config.toml
d_model = 320
head_dim = 64
bias = "all"
lr_mult_down = 2.0
MLP neurons of a small language model. Each row is named by its layer, matrix (up: input weights) and neuron, and shows model dimensions 160-287. Each number is 128 + 24 x the weight over its row's rms, rounded and kept within 0 to 255. Numbers have three digits each.
A block is one neuron, or neurons of one layer that tend to fire together. Before each block is what it responds to, as a language model described it from the Wikipedia text at the highest values.

Description: Section-heading opening equals sign. The first = of a wiki section heading after a blank line, as in ==Career==, ==Demographics==; occasionally sentence-final periods.
L5.up505:132135119128139130148152111152123162128169090150117112115119128144078173123108142134098144168094117123114170117118104174118135164155140124123102140103152150134143124082149163121111127090181133172106140160130169127116116095155117108114116127083136137094078141117129134109139193177123087141090099126139173145145121137136100101144089093147093107085088113135145127103137118102126103077145

Description: Section heading start. The first "=" of a wiki section heading (==History==) at the start of a line after a blank line, closing a section.
L8.up0:129166124125152113160111159130129119135135108137124102108134143122098190144097169176116171136108136153157170162132138168098113123142087157111116155115126153154106119112159147108112120124144116131135157135168158090080155100121125138149148150086132116115063146068132139145151130157141110124087148133176125132130160073146146127122110114164090092119101091138097147121091103146120080097150
L8.up55:118151119133115128137112092123115089136109064102151128134103094138117114162116134167138135096175110143119127124145102131092114160157146147143151129149059178158122113115176151136144153145190149107162133135110157112140141107135104117162130115136148087121134173121120120133155166134096140134119146100086183101128133117159156138116136077151145163116133103142086139137111134127145107131157
L8.up63:126134120164106176104090134149124134140130127073142109131111114169099115154089171132127162090118132103156133115120138147146168116136106119115135135111104133162079189138125108143161114106126126139139142116136143113169130108138117133130157152100126123148089139078120091171126140163158090153109140118120143115171175129130116126109134157116136152119147133156118143150092110130132111112135
L8.up466:118139125120175110100126125135082118137107140087129122146151118094118157089099128099096150110136137141147165138162168152106119143164126159139133174097154164116160110147138117093123122094107110134150132142145180093106134160113132117176119148121143138114139121108136138125142158131116140116093133119100102130142146118150173120188159136130137069114106133107125126127121125137161123108162
L8.up545:153133198112164129120104133125102141140125121132144124121100102127080115126092146139093137101104147140119112155135135129155116172165105107116164127115120148137117118107156127149111136119150120152105151110146150100136133144150138104140095152085133139158159139134115092149123143122095125100120142140112162133119138131116112127101137151171086101130170117094141101105094091141119123103131
L8.up675:127119159145149118127128138124135095150154133135168182094097112123112172154114120092142110144112149131119119122138109131105143135121110144142137106128117133141133120122149132124108137128133095134142154111166098152121178129134157084122186131114097068148093133157120134179140153108110171145103170147133130119128157115149123110124110132108092102094123208104108157122116136107104120117119
L8.up1111:114140125144139133122177112104145088151108127143140130126200124138094171138132158115128158076115155182151089137089124148105119161114122171122113106117115138127103146105135111125111166111155136134150137146138126118114139126147154166156132147128096114120060108082122146135099137143118135147083155092135112139113107156142170099142144144081102130148129095126102160137118136171118134118135
L8.up1241:149145139125147064163174112129102101114141093108111140141122124131083124128159147139146149103148098113138137130083110127113123144141116135133138115078130136085098163112113146099114102126148112150115121142109165149107117157136133145145142162077119110170099114135170123190135138132097150150107142151128080127127188149139141135132073127111124137158123145127118144103086146108118114138181

Description: Post-plural-noun modifiers. Relative pronouns and prepositions right after a plural noun, opening its modifier, e.g. genes that, organs, which, selections from; sometimes mid-word pieces.
L5.up460:104137140180140140088120153139103135148120168104118164115107095120153110113132140158122167095131167161113115140125099136144134112132132109172129073144134136137080148108147159116124130122166118126115101152103129131139140116111096118169137153145140115147176133133135099081183164124113123129121133118131147112095158130155101146106122146134122101105199138122128134109136158131124125092136

Description: Pre-verb function words. Function words right before a clause's main verb, especially negations (don't, may not, never), relative pronouns (who, that, which), and modals.
L8.up89:119111086113141133112089123113113135122083160135146176120107141161104158087100116167156114136095165140121168150107142110114183121143160113121146130100136128115147079083161128098128160108135128109108107140126100099164087114090153121139154155143121123088161107110098128149088128119131104114115128108080114149144149096123139165126093153127105128094160136113122139162092143142124142109094
L8.up105:114089116113120108154144126103145070133120112149109112113142089133150116149130116105143113141124078142181154128139181110145185123135110115064177143136137118136129102168107128104150065096113115140131133129154129087115174133128121137146144132156132155112153122155146160187165151123116140143102063130104111091186166093167133116129147109122166116100110110135130107103164170138142162089115
L8.up144:113126101135132136155131135100103082128165118132140135143153085134169118121152127104121134109136099180126115092152109144142168128129114129100125117106128138122091135189147138128141098124113099168115123115135093085131088125111118134112143162130122187093110126142156161141128131096155100165147106138125126131129130116159128092175144141134117119088130141112138079102140206157170157148093
L8.up395:118117122107125128134129122102136160139141104139080140143129098139167080130133109154153062128125115130176105153058149154124160106108127143115155104125085081153118177133138131132166145107107146118141134090107187103109168158144087095173113148150110133090132115167105142126140166117101124168146129134152152135126131117155096121067153141121128109167113112126120123127103163113172134115157
L8.up602:138112147131134127150158158154145081120118122106137143171105120185118133130113110118092107098120127100131163138084102145108158176109121168081126063137087154151127172122134128098139122148139127150126091125128115101118130123106139143137136133123146133131152143141131123151133152134107116096084123112117137143123160136140127161116101092165157154063175096145116116110127147122133134128161
L8.up768:106103145122143133105114149129143117136143135138103102129134092085125125125134136095158107088128091181113166142123162156181153159105126077113078157108120115091112084133121126125163128155119112165132158108104104127107109127133109153144168140139113137121154129104132141159104120117117132112122140149114121138113153089123155141130133137149116101113153161115148141144150121130110057131121
L8.up1009:112083150130133148156105127100143075132113189117125146109165097133157159127105145109114174067216102189141157118106150161136167125150112125119141109114124154077176125154139123090116123106115094143124100131149115129101118168122135097121155112166138116083098118132149136137160136135158129101139123097115105068152194119160136117127110110154120141091118151100114135135127158138148116122071
L8.up1131:135139164153129099180147130118105106121140172132091129131148164086152124107139142153134096135134102130104145128113157109129133151159157156096137120137128107131143100134129114146144129087107112137154095167115125071099104162157176112128115132081115129125145128115127125163077103148140123107159093111076111115138130112103150134134113129157170137116159181101089128167114156161118157139143

Description: Section-heading start marker. The first "=" of a wiki section heading such as ==Career== or == Reception ==, coming after a blank line; weaker on sentence-ending periods.
L7.up93:131081127153114117123130144084127161158115112139137111101118088092079114131113104132135099133121157159167124130135141115135132089082153126169121133163108084162157185133140128083097120144118126120134151178149140161112143116124179159157166112139148151160109150138157165129161184148167094166095145137168148140147125146157126077124098126101137084122083126103112137124148080122100093115134
L7.up116:133106111106163142172132161127132106148126078175105124134101150134108140118107140145132158127152110138110138148111126129082133150146115119128126168139126175148143120136142115117075116111143172149128128104140187091082137139148089132124130164131083088127097139118150120185117111128102095103126138080138127151105124118117081139160132156161112120122087130140129118144123126106093128089115
L7.up133:157114126085158096170090122138128118153114118124102115107109150136091156137112119154145159136120133154133133140136146145098102145172111145108126144124099156169079126127138105126110135117168124126101158142146195093103162138132137126120129107126112130096093152064157132158131161135120135134067159127128146104163158101123143105152117136144112071103136096136118132149120120119156113102171
L7.up232:150156138112136147139127122140115127135119104163108104115122149115101137127124122176118157132139118112129138123098130135111157138141141101130127122093103135111095167142108130102110126133156114124147169140132160121098180152126132133108105180061141123121080154102139137174132138131147153152082167096123109127135179104089146127136085121122114126114095157141135130127125111123141144113154
L7.up792:139149118131164120160109141147122117144116102132137101115118154140078213151106144166121178138096124149136160162121132160099125140153101138123127143113107134156084142121134159117115129112164125138115169161150165112110148109152115126141130146097124140100058157080158146159139163157137109128079143109164122136155163100124136114135105125159075080101112111120109167140110116123138109089160
L7.up941:091170109181158134128130167132105154179164120141133147122126142108082178134120159155121145127075130156153159119139139124098119169129116113159173174090108166178123130145117137147116144133101118188138093142136126153104121135177123070151151172106127126117080148127105115152161153147144120133114106077130149132148159140086159092142136138117142111105132109113099135125117089104143098126167
L7.up1176:082149112116145113135120141112129125158181150148094127134097131160110174154094144187117142141120119155129160115129143125134126104132094128112137107084120130165102168131160148132101136102128122126143127087174133134117128115155069114117150163119119123070117147127121127177121159148165118113119109132132112111127197114117132076158135115111103107125129128106071160119134115149106152118127
L7.up1181:137149126124129150148156145140098120109110132150154095133130160157103147180108153143108179108111121152149160134141139146134114125172104140143117131092126139190128115134146166143110108113118121166133161138145159110115160095140122109125138160078150120107065144086130150132116140160107100112081120086156136161154170099158149152133096126118116080139117112146094171126099119153133116119140